Weights of a small transformer language model.
Training: 347M tokens, 10575 steps.
MLP neurons of a small language model. Each row is named by its layer, matrix (up: input weights; down: output weights) and neuron, and shows model dimensions 48-143. Each number is 128 + 24 x the weight over its row's rms, rounded and kept within 0 to 255. Numbers have three digits each.
Before each neuron's rows, "fires on" lists the tokens most often at its 100 highest values on Wikipedia text that the model never trained on; "fires before" lists the tokens most often just after its 100 highest values on Wikipedia text that the model never trained on.

fires on: "==", " =="
fires before: "\n", "\n\n"
L6.up103:130152127126159107125125141103137117121120080128108076123123109144118147158120085159142170095163095142132124142132141096124112138108111092103066118132111150108104110115127124120079130121126134178105159138086128119108141119140097077154094127102162131116124119102164144149145123157125150111
L6.down103:173102144145139093071151124138166127130119146149165120115110137133163123154119164150135086122146127128144136154126117152115148131115166146100102113082155112134122114130096135147136242112120126080141089148123134136106107120139143147141140139120111120126118112134136101120124138123100139151

fires on: "==", " ==", "==="
fires before: "\n", "\n\n"
L6.up765:074126124094137130091110122151157144155133124109126096118135137137112112150100162125141148121123132124109093155120159098129096155098094170160175103111139094121163118129155123117121138112108108100163150160132166152163121056123168143093106090146128094199147164112121116084132100157149135115
L6.down765:119135155113119105115155078114120143135146105117107137093112127158124106142118117115146117196152124137141096097082135140102151152118145123155137144148133171114093169126160130146101193147072157114175098147128116158108098151140153144132095140131125131134084097095128174138148159127068125115

fires on: "==", " ==", " career=="
fires before: "\n", "\n\n"
L6.up578:187100147104132100134108123152105112113139140131060154146154174156142118172140124131111114103108091137127108114141134123150143126119097096089129155120103162149106134157151080140147123145131133137091104156148132156119139160147118153115147124137162161131101082112170120128141126139153109157
L6.down578:122134124117135099111131130099143097092114153127160119164142090158144088150103111116098174133136167149093141161154122154157115121184154128118117096133112108122145126090125139116151218129134100162159147160115137135089174108099108137186140121115066063105147093131115098130094166126160110104

fires on: "==", " ==", "===", " ==="
fires before: "\n", "\n\n"
L5.up462:158138181139138131168114143143125104095145147125132136127132135085145130146096133124077090091111117145162160160117092076117127138111103126165113148100115159120116129133122124170133100115162136144138098137100137148111108164117130120088118127114142097161110124115166142132168099156111147132
L5.down462:125151071111122141149136128138142111148100165091135138102152132150135175140135116135128099167165125135114139140157123179119149138135165113116110121106109106134135099114145105112091191116136114125144164184131152184151114128128139135140127101160178102110141144097116136129111163131106172115

fires on: "==", "ic", " ==", "8", "m"
fires before: "\n", "\n\n", " |"
L5.up736:151165090142152089149122123176107149191139171095142094094163118148177130167148090139113064131163114108132160106144114168080165142117135107137137151108128158119135111161151150145124125120170141175107099121123135126123170097142143153109144098159127114134156118124112106127133084160096125108
L5.down736:135111145084155181123106151130128156119111084133129110150148149145109142149129147115074103090138128145135107133138143133142142131119155094177088110119133160147077131119149108171147192128147152159150115124144127124165117148102097095066119101129150095135072123157156135119121124129120151179

fires on: "==", "\n", " ==", "\n\n", "s==", " career=="
fires before: "\n", "\n\n", "| ", "|"
L6.up954:160133117129123127126148120149123162108165144130122164098195127151150146097116104123163124155159100110105150168147133086125137094093134114141105142105171105125112105127107121154137127106133079102161119123094161150130160146139155090110137152115127137112134097146105138180137113124148138107
L6.down954:125090169171088145111117122107130118118126152156183125165096123130115160103170126139104155099117156157165132108102153131109110112090121114114116117118104105112116174134180149081137173110135141103108134114145109143123094142158145122184125125112140092139146109101158133092151127138109137110

fires on: "==", " ==", "s==", " career==", "\n"
fires before: "\n", "\n\n"
L6.up593:178093173108152143157127133133126142116137106150100172130135117169139115126145133129132114134137139136115105157089134073128117151113119141103072107070146170140105103088124111094101099126110155131112124154145144110150149142153126135069120139135146130152131084112152101133110126164099139144
L6.down593:152129121111105107116109122129131142130112198083108099068136107113113098105092124109142110167157134115128125174133086180118123131145158137158149117128112122103093124164173150152141187187100102107138115081154131107147158156140156096164173107133130119112142114117120105138131136113106133124

fires on: "==", " ==", "j", "s=="
fires before: "\n", "\n\n", "ö"
L6.up969:138124115146163110132128097154112118158117106148114115085130132156157068153119127155125111134108158107128099147129130129154154150139129124110130162110116125143073135181146129144124191159181133146109100119131118133141131135099141092114122089148123093174133124150192166107111140104107138121
L6.down969:130163108093152125125132138126125123128107173162134137105128162116122151148133127103139140123145138130084109172129155126127168155150137130091137092113167166082153132107104125144138185154115145149124075096150145154127155123110136136155152148148141118138087126101126151140110121118145123091

fires on: "==", " ==", "===", "s=="
fires before: "\n", "\n\n"
L6.up680:141144172136122136118158109135072112139105054094136101129165132066136105100124111147122125111114083132173085118106150119143187088090123135081086102138171095126098104143088124122130157112096155153127183097106137095112146179116131122124118124133099111148151087130119107141132093094125134122
L6.down680:098131145118117137130162104132150148122158132105069151119142112137095144134127101114150116118118132122121156117167200091107100147143138137116168149080159134176141131105127117102120242093121145122135106161108110135104098144087111131172139152110124097137127143119162185107102116132096106153

fires on: "===", "==", "ure", " ===", " ="
fires before: "\n", "\n\n", " Book"
L4.up715:155099166112155140080162144113143124130119097137156124145142134145173101168122115095106101147144129134111136108133091109129136126115125105129126117118141128155106077123133124119113129129107104110173121109145148183117104125117133156146129101133098156135107052136158128126170125132144146127
L4.down715:097153121138126160169129155150153090100095161139102124133131128173127168125147087122156106132122123124136098119102123142104129133149157156129077121115130114091127151167089128105092172105151138174122139149080111093129090151110080107080106116168148118109140160155141120131148166170134128111

fires on: "==", " ==", "===", "s==", " career=="
fires before: "\n", "\n\n"
L5.up730:126110147100109111138146151121089185099129117112132141142136140166176118156153137139103151091162100120162094119138166126096176133110146142158118114107124095143120132152148128146126096128126156106107161102098132144077127090138096115138119091153127112099115098112131142079151142081143118160
L5.down730:121115120100150126083122152135093103089145153112144143107144131175123148150162143149141110148116082121142127135133095130136109101162102115083119118105058176085105173186123112141112213127139118177121074119118154112126143154121126141119118131142142140166151075102142098104129108148128156157

fires on: "==", "ap", "==="
fires before: "\n", "\n\n", "ra"
L6.up21:141112122141172124127142118088134099153132116102123109107141130131147126165186127137114138059121100096134134118112090148093076150139140173124178143156144125121111143106168118130146190099136136133112146125127123124110131133097152122120111127097138140158099145140121103154149134103118142135
L6.down21:118140114179110131100130123112141176160085142112153164101126124100123105136111130117145124133086147134151108094104122082124139132129119160128140061105124168145167140141119140151117147138123148162092177148120109136120092135130152135134111168106112098159095124089138141100101134106126191102

fires on: "==", " =="
fires before: "\n", "\n\n"
L5.up946:158100112117122145134152142112089120153119100116114140092157167182150138157108127121092133148137107114144114118130101111101116137116123160123185163126134120090105084142178091140113163128146125165192143140146107110156134096176139141131105110112131093117094124111175104135128128103107113115
L5.down946:146140106081184135096109146117171081117102142089092138124151129137111125150158119151128133176157151087138141099140148120114139137131132106086063078104123139093145144161109158108121176086081128115130120132135103110121098134142151114122143169114091159098128113108124113135174116107136135158

fires on: "==", " ==", "==="
fires before: "\n", "\n\n"
L6.up901:146067095094120154151112178156155109123114124116168104136145102095136121117111132095120111128122094167108142137111133096110128112124156133130118091158153083127102107169118154126140151142100150121140114133092136174139128134145117166118139104144132165117177097146149117099166125157149120153
L6.down901:125159174108125103147104113097167116137149147117132129160130170149135148125146104105132126166137141093121146163123128147119120144107141135087171171100154128119125108111106131132128161129113092137114149152142080083122096158116178114108164171152121106144100115154174120109119138120103136131

fires on: " |  |", " |", "on", " Re", "one"
fires before: "\n"
L10.up880:108070090150135146070181094116129151125120129124089120158152170113177159108119113106118090142113089157147136117119082082130115123123130134153094134149121083139170152101131143109125119159115129117120135110101099149147112119091158107126162136128119123122134151136142105100089159137168118097
L10.down880:112154104139085122126113161130116093154147113169163140132144082133161096130106138157151112127097159102106113137132148112122161135158145139130126127098174145119100136136097113108142178108082131129111127145088138106122137147112119152122140118143123069137147135104148146155114127111088160121

fires on: "==", " ==", "==="
fires before: "\n", "\n\n"
L2.up579:123122103089109151119086137132155144067142119107139154141131119098137131108080101152104108123064127105127121135125095109124124127150145116135191141148118154102113143155109143157098145132119138147151133154102127172116130141143140129089163073117086177170159151074143102137134105143106151131
L2.down579:118168133142121127168145081136156114131181092115079116100145158157107146148126152144151106147109158151109109127139159148142118139114128162118168147127180124111153085126097148138134139121122129121130084152133100133165149135153129164099128172141102120151156091119139185127140133131145068119

fires on: ".", "16", "88", "85", " | ", "17"
fires before: "6", "3", "8", "1", "2"
L8.up855:141121133128121071081128091137135134119167148129132102196153118116098099094081154142161180118138160095098127113101107126137141104084072159086119124140083120106095074164114112159157135128150200154140135151119145116104135144118129157110134119138108123146108109203095140147104130162147118143
L8.down855:152130117113110124137101114090135119115168153136129151159125148128083114110138121102166144163132161132142097113123149111098152170118142128125097119186119124116184143078139166105123158168148119134142118150144117112110124135139151142129129163132155171099070118144095150132144117120121158160

fires on: " |", " |  |  |", " | |", "a |", "("
fires before: "\n", "\n\n", " High"
L8.up164:107073089122109127135098115077104117078126113086143138170134128092149163109142108136097152112128115142151120137121112129118125173135121171127095139114148128151086153083188112129089136164112124140130097134127139108084143132117131095106113134112124146135144117105183099142137148098171100129
L8.down164:123119173143130088132117139121129126145127139128120176103151103081121148107123133087142119152122129139162141160096108131122150160104158140155106119105137153076126147158161143111135206097088125084108137095136124127125157101123172144172118090096105148137148140116128124142119134137145140111

fires on: "==", " ==", "==="
fires before: "\n", "\n\n"
L6.up856:147176145129108100153151175117168130175106129099141149144169148122146122141111098165159158078095117196131192125135120137120140114158112106141132144123098134115117111147155099177090183117132132142146136156127114165135146148121125116126133107095108090080147087109147133102158157148112160132
L6.down856:137093105104165156115117091174130106151109169144174151088110089108114142122093128136135127118124148148112107116137159106124179118103126130082096107167151148135136147122098115118134206117101170114100099101115170141099084100129115106128102112126145111153145145148101170116116072134166155102

fires on: " | ", " (", "he"
fires before: "0", "1", "2", "us", " | −"
L10.up647:125129132110161104129159199147124102151178075147109145156100122119113117112121125117163117159124130114106124122089135109161118194139117126126139097151112127137103181103127153112146133083124154141117133122117122121151136155093119136116134132124135142116149138139125088148149144110179086117
L10.down647:118116143114147137091110086062123122135126169130142108132145158113108130129170076136145122116112088111120120161185114116175117119166133154144093165152148149133146141131118130134126181180152135139127124109069104161122111180156089141117125153106150116117107139085138114120129105097100172151

fires on: "==", " ==", "s==", "==="
fires before: "\n", "\n\n"
L6.up79:134107121097121094119144125174095146149102131110158179103130147164147150124152151150094124103163063101127128128132147123145117133128149059166081191169103116150110079140138122175128113107127127134121119126123124129148110129131136133163089141169105169097144085099129127185123107108111103145
L6.down79:139137131112145072122140117121158091132102123134135130151140120151147098167124086160158135152160113148120120101101137116109113112097156138116118153125091143141107122153127123125136203133131126178128116138138143145123155141106095148123119141132151125109123089139113150099158121091146146146

fires on: " ", " in ", ".", " than", " as", "il"
fires before: "1", "2", " "
L10.up406:138116106119147159135107126107063104119145144127138147156124133117163124147129127106150121138102135137114133165110153218098172126127116116131146183132093159146139142145139108161125119141152115143135089163131101133160121144180116149130114136138069130090124089111085130116143111110144134147
L10.down406:104145140128125123070163121160104111064097117126134116125124115101148084178138110156134138089133149139086097120108107114140143123202131127142142123130163171112151184136087137105091162110115095131156112081135177167116137141128163105119156142094137208109151147126145146148122137123133097114

fires on: "==", " ==", " within"
fires before: "\n", "\n\n"
L6.up886:140103111117143129145163104140141109085167139074123116133154136147149137131138149145117121162115087109133097142151139085115132104147105138124116105096083106076111108133149129136117127135145132095145107143128139178128132100172108127089156142078133123107114146070132163120145112141167149115
L6.down886:146161129142058124114111148138084153148135112125124109131105130106097129122124117104126102105131153124162137146103133157170103102102122108132147143145138132166125105104100128125152145114089133152115125126116119104100130184146120104104127144131105152113184112140114118134066134097113114137

fires on: "==", " ==", "s=="
fires before: "\n", "\n\n"
L6.up911:113138123161140138129127117085153083129146136155176126151163122151152106142162097165130108112119103153093128089093114117095138105112093103128116132139109100080084134154174120145103117119132148143132132129111092152158179136148164127157134145121076139122121127149167149166142140103130142128
L6.down911:110152147116127156166083107160133127121106143120109137122125120098092182103138138160123107159164127119147094136098118125126125090141147100113116087155158142159114107114122080158119215094144130108136146117116135161103083091140110126133135144107153137172093118122169134123145128146108133150

fires on: " |  |", " |", " |  |  |", "inal", "|---|---|---|---|---|---|", "|---|---|---|---|---|"
fires before: "\n", " |", "\n\n"
L8.up181:112098155129142120138157120110145089140129134105140097104145116111114113090094113141093131093074137083156113094115142156150175157120144179109124117139117109182115159100109144118103125149097110177137189118115140129140160146078146132129091144119145134118140128080152143126169106137125105085
L8.down181:122082168139131132163109100109131160149084124124146121146181162141149110103126128107137139147076145121131124098106090137117130132080152138117144110133137134155153112130158134119104122129097109147090143150120143130094171111102136153117111107147104104148146112102188121113078126170143114088

fires on: "==", " ==", "==="
fires before: "\n", "\n\n"
L6.up355:143097144120159093143134167163119148143122110097097094110156110143123129076155121098128128110133131133162131162125140159138172110097128140145135125168120118087114107142139099158105146143143096132101112131136092142159157162120118138137104133116097120124095118117185161114115071150102115116
L6.down355:137072114140085123121155115158155143136123123154071105097157108126120167150140149130168143135088154102103104114115157118119172161102095181150165092152117158128124125152154149110111202159137120147116114121123103108166092109151126118124097109151135118118128127145120141100170148175157142125

fires on: "==", " ==", "y", "am"
fires before: "\n", "\n\n"
L5.up523:150063110092125128094140122094126099133153110107143177129105139101146109157124128160124145149145090098113089136125138104116096145142102120171152136124130149104107125158129097123108155135155137138157118135124122121128143103101098134076132130138146161120179126102150137146176163171113143167
L5.down523:146161140130126162148097143117119119140100135150154170140116149125128134136140148173099141127107125158131176140112110117138123096137183108088086074140167096132134128124122119171165196107119127116134158150112111139144095129163142118119138128107117115132091084166128135126131123127100123158

fires on: " |  |", "it", "am", "ference"
fires before: "\n", "th", "\n\n", " col", "ad"
L3.up456:104095158111129147091135095152110124112060109171112172101103139145145168141102142164128100083148135154083093138164152143111097127112125156137108116098101133153160119136116124142154114101123124117107143108124135140139141117144154125084109139118163125139116109092130093093145112133137147116
L3.down456:164125108170121139115114084092125137140145127144163162123160132128105185107088112157137109153184136116105111143122122194146159093120110194095150110118127127152101146147139127154120123118152112162140127133112116135095134085117146098139121141123170113100066143121109109162161148100150079090

fires on: "==", " =="
fires before: "\n", "\n\n"
L6.up366:150130113110128126120117169128134133106109120152137092072118112128146125133128156120142132089133075099118134120089121144149125116133126143107135115097116140119063101124131090172087146143158134179123107100095094141128159150121123151123115105113141162153126134134140165124095103160099146165
L6.down366:109131104128122163132134140130156129118147121127124138093112112124146127135116133112132103122114090159125129100149176145126139162136127117110114124153138133121148087137125097171182255130143089113121112143133148107142134114184178121102158120120110103108111113126171124117122153121181137144

fires on: "==", ".", " =="
fires before: "\n", "\n\n"
L6.up431:211129114145075060093137143122163125109155129098122129127113160119141149167125097115194137084167086118121142169124092123141092119135132134166089117137110135106122139132174119167131118125134110148144145126140153142151117124122163134116088132121069134111143148102155122119103131118119161143
L6.down431:115163090145141145144130130133113160138101127161163112115129112122129127128123158122118096148076139153175111094107138130126180109082138160142155112106100141105149114129106137145101174139157098114141131119148109143089158151140102179137115116167147124195121162114107158094115139117147121110

fires on: "==", " ==", "===", "s==", " career==", " ==="
fires before: "\n", "\n\n"
L6.up714:138117106115139137116157183190129121121084091112123115122154126157127150169103125139122195110123066118135117116146149099121118162138108069133130152097122095139125119195138137108157178150102127122121159091121134140130153130112124102110152113116151132165103102127146159151130148106104158100
L6.down714:128160122127125103143100094104121163156137139115136170077143122126140167098154172135091098118150164145128156112069127134163125139141095175108092100140138185118090122125090086108158222110163133148139127155104103154132107107109143152135153143146156104133127142130120116101116119149158095100

fires on: "==", " ==", " career==", "ph", "oc"
fires before: "\n", "\n\n", "a"
L6.up873:141077141180158166127118155163135123148122115118109141155165116139148141141161099169152151132134087110161115130137114177184135075138126103097121139122115092088093105143113110139102114141120145155146134159114084148151145101119141123056130144132175135121098113109131184121139167166107134138
L6.down873:105129138064124151164151118133128145144174081151099146155106141119107111137061124149108113124115122150106102150115164098112103141194118102158123100114126095138149129102112142129117206078138142125139155113130151091114095172130128152126119111140114116114139143100123088154076108097111116122

fires on: " |", ",", "===", "|---|---|---|---|---|", " ==="
fires before: "\n", "\n\n", "000"
L6.up69:115099109134154159137136127110126112132127148176135147140109138126093120169146135137137118108133105122150105157127157162126138135123106146123116122124107119132097127104130138108114081138101151125158108136152103115113133094078147153132126139105146153170113066156150155159160084112141108125
L6.down69:151097105140112171118106119106135156142125144082122148141140156119171146129111143162135121168141155146145149165124088112133123119108110102068149173143134113058128121125133097135082100095116158163127139103138140130105145132105126162106147138139124138126102153111104110127063106114123110138

fires on: "==", " ==", ".", "\n"
fires before: "\n", "\n\n"
L6.up938:144104122137134090118160110140136101134133136105148107116125093148106126166150084112139116133159092133137162118140107117138080146143097140122162111151120094135084130140141118126128115156130138138112152137104162147179132155124156076132152121127119124103134126093141179152189129123104159132
L6.down938:133111097165085106119135145067127136129127112146097127160141091147105099138133172157151122148148114142122108117103157121106137091118130120118122151123130102170115129126138119135107197096138135142114118118107116145126130136121095120143101065133125147151099174111134133125087136112138131124

fires on: "==", " ==", "it", "ains"
fires before: "\n", "\n\n"
L4.up338:094081079153092157147136128110099075105139171113108155123118149094150129120148126182125144140165117118144145096100126147127153121136103150125148181087155146147125083128111145140161111108103113092124140145128151151137096121095150144094089145107089142107128139146157099108178126136133121118
L4.down338:153154157097116140114142148116131111146133156070158151140149175107114128131170106097137124125186138114147095144122147118145095141114130111132131112130110099110150085095167077136158139098190107129158133117128126081122167181120101164144137114104113105119126156110156126157115139126116136106

fires on: ".", "==", " ==", " | at", "s=="
fires before: "\n", "\n\n", " He", ":"
L6.up414:123139133120126133120154118084142128119125133117131120103146157070151137180115119134134118119132102145133148196117145116154130121131081120145160091108125134125114159099114123146082086143152118098141114108142118096153134148115153122093129101113129133106129161156139137117156127130137152128
L6.down414:117120108104158105179132092155138123163086130135094155154135125129119124136120116108173124097113088118116117098146119138110164138090115123135103099107136097186088119099128127125135169109128143133131151152096141156097137130111099135128157168145133110143120112128094183145136135108132140118

fires on: ");", " career==", "==Career==", ") and", " =="
fires before: "\n", "\n\n", " M"
L3.up682:143104133155111130147138139118124132110168164144134117109118109154147104138138154176096125109156126144163152093126143141109142085037122141134113128091146133108080109104129105157155142081150105099075111124110134124137118154092132133127126116159131108149079164115091110147190126168133110173
L3.down682:133122084109168128135136142133130085113136134119122133165131142106124155142091131126109130144142108134151152139126164094153131149142137129145109109139109113122152142149147110101063255126167127113139137126146120099112134088147116136131105139111119108148143109135154130113110129137126135132

fires on: "==", " ==", "s=="
fires before: "\n", "\n\n"
L6.up907:126131143120074147135118118142116147153107165102125112111107119124158123106140120125101132167156125122142125152165144096141157149118149093146091136123113146080126110114112137139096117132142140116126108121136133108113146120184106121105110087156120082103152105110120203077115154133157146127
L6.down907:118162112126120147135113092118151120125124103162135151145145155097095158197090124116146135098112105146116104125090113094146132158096120160115130126144119119182158167132130120144149219125127135151117118096077102148092125150076101129110148159102129130138100131059140086166118149108138118140

fires on: "==", " ==", "===", " career=="
fires before: "\n", "\n\n"
L6.up701:181137179100131134113162136159110100138165152109156110143141162116137168118151117176097122122180077121140110089115136134117117115097114102114127115092112173133093097123139132124145135127107107155111138122140146173173101167093159093131109076101121135158075100104122119144130165131139128150
L6.down701:132121111170108120157078119158121133149121151119118118130132115135147105164125119144132135140105076126148161073152142098115143141143088133110132126150142125116088158105135142154107209149162121100120115116119060100097108139117169128100134151122113117145169107112113128104133088146094125137

fires on: "==", " ==", "==="
fires before: "\n", "\n\n"
L6.up1012:098123107083138112130104099124142115138143107103126115086110145122134123160118124105133148155160072118172127129158158130120114143163105150150128150116123109114096113125131144178142121156138130142147136175131124120156140135120103115104136174114153077124118064138148153111136166133168139176
L6.down1012:108154134133153115149148122112181114081094107157150192109113131120117115083132128106145143126102117153097125160130121140099121131139125108127096157132111148096185140122116103080097235144106191088135160105116120111163151133109160129115142085169097134167132119130147093101110141159149150119

fires on: " =", " ==", " ===", "==", "s==", "==="
fires before: "\n\n", "\n"
L3.up343:147087120095138142155152175114096124189149103116104133122158113089142173207131136116132124106133107114110135081099129121135122107171135111150181129148110087138066115112108129153131112134109147160137148165146094166129131130109174113131089115094126106137147125136107133130144108083167133138
L3.down343:089115128116138161160164136131124107125150141154101100120120151122127157125106146140103142112105100129144104103124129135151151108122150131134148083095103149125070114131122100151146087123108131172176135127155168127154120155083080132158125133128121120145078134146152117125160109149148125124

fires on: " March ", " December ", " ", " May ", " November "
fires before: "1", "2", "30"
L2.up87:112074149115082105129103121094119146129156122126144133148119116113128140155175099133126173099125112101123139140109116168129130160106113126115103153167128116184164132123162118102144142136110153119147105112128098157144118142139110150129165135133108181106125106144094101082122173105139164142
L2.down87:120126119105129156136167145143153116128120148095130114122136134137146153074096161111138097113143136095155133128132122088190188128118156147140129163139152120138107103121141149093102213128102122150123120155141122111121131100130133144130130117132150124093141112086142129118119114158130176149

fires on: "==", "===", " ==", "ul", " today", "hen"
fires before: "\n", "\n\n"
L6.up290:154128157119128086142119126133106133079112113116135130164112140118142126111109127169157165114156098121098130121129108071163117144117091114203083105160153143156135120106145152152105139143148127161092137095067135089142133125129156154116086124114126154119117104118143086153116101103174119109
L6.down290:131135115181129125149107103161123123130108144139181099118111121115092144117110149092123134121088128113143112154110175136107122123108124096118103151096096155130098135158114128107134160145085138131105080118114118154119164073128151115122142081103179125144129118119104152138144119121095141115

fires on: "==", " ==", "s==", " career=="
fires before: "\n", "\n\n"
L6.up798:166131116117159122099124108101112155144130153095129135164137131163139154152094127142129133079164098122154122128132165137142148166100125081156102096127108110133055101126141112122151117138136138101156162112111125143137129175115126131096120091122115133147099122103163169117119134141101166138
L6.down798:103137150131129090147159128170131082160138142138089124145132112111145150107137128102144107139118122140106119109139131104121133109091084122131093125137107122154156124130146106131084255116131163122123117129165103134105131090164148121155111170171139129096152115111152122148140120117170159126

fires on: "==", " ==", " career=="
fires before: "\n", "\n\n"
L6.up613:165133132135123134103120136139132123119168168153178111099126132084140116140154124106159168140147077098104102130143153128150085152100123106129105121082160151143128098095126114153118163127153113102167147161116127153126146140147106125088141124086141118145140095080135133124166158150156091157
L6.down613:127090159090114149130109076125176129144143154169100134113081160066100129134124126137104124112154104142108145102120141094101145152151175114118129114136146104154118147111106140142144215138110119120121113099091135122130128134112149149126099108145118191168117101113157118099137123140131170139

fires on: ".", " | ", " / ("
fires before: "0", "1", "3", "2", "6"
L8.up184:108074155162136155112124152163109136148133163134142145142116134120130119101103092149158162119124123118115129154108119084124112118115148104146195126159114124116093093108114078136110127117103161108173136130197137109188158118112130150129111132144136085160108168111130118100151133111160144116
L8.down184:128115119109144156133144132107147111135143129140159111145120143137121175136068161113151140160116156118098137175139099142110109120108160170115073156074126085157148140134087087107116136165140133104115095131117103147060138141114128145127122159099112162153143113159144116124113153123140133110

fires on: "==", " ==", "s==", " career=="
fires before: "\n", "\n\n"
L6.up384:106108118098099104092146113124133135103151097129126099103120132159127136143118136109105118116143112158102142113101152111113152151133126134128127094115152132106130107123111091084143093132119140102144136097125162187171151161143110164131152152172128136144097114110144153129129128129124139150
L6.down384:150137110151125126101074129145130133146130133094113194107162136115110123152170119172206117095139085096138114139109116131124106161139133088136115127151108120110131163155160131149102193146107140146130114100151152088112101116100119131172136157089114138093133124146112163105136156103154087100

fires on: "==", " ==", "ed", " ind"
fires before: "\n", "\n\n", "ependence"
L6.up424:168116160141137089102132107144137116110170173069152106124152125148113156124132138119146121107147123192121119105160135137093146105112155159104116114145130079152141118123130122110126110135164103150097132142101140153120140085150126128087181129075113088151147093122119111095139124170146109121
L6.down424:100125129123148105137156162140133147116089131127149097125171164133130088164143135124077114111091120138160113125074090100141146136130151108159071132122153155106134121161154132156149220103105132092139137115127129125168112127073165160122095110136129111134068125101118123093133148128084086121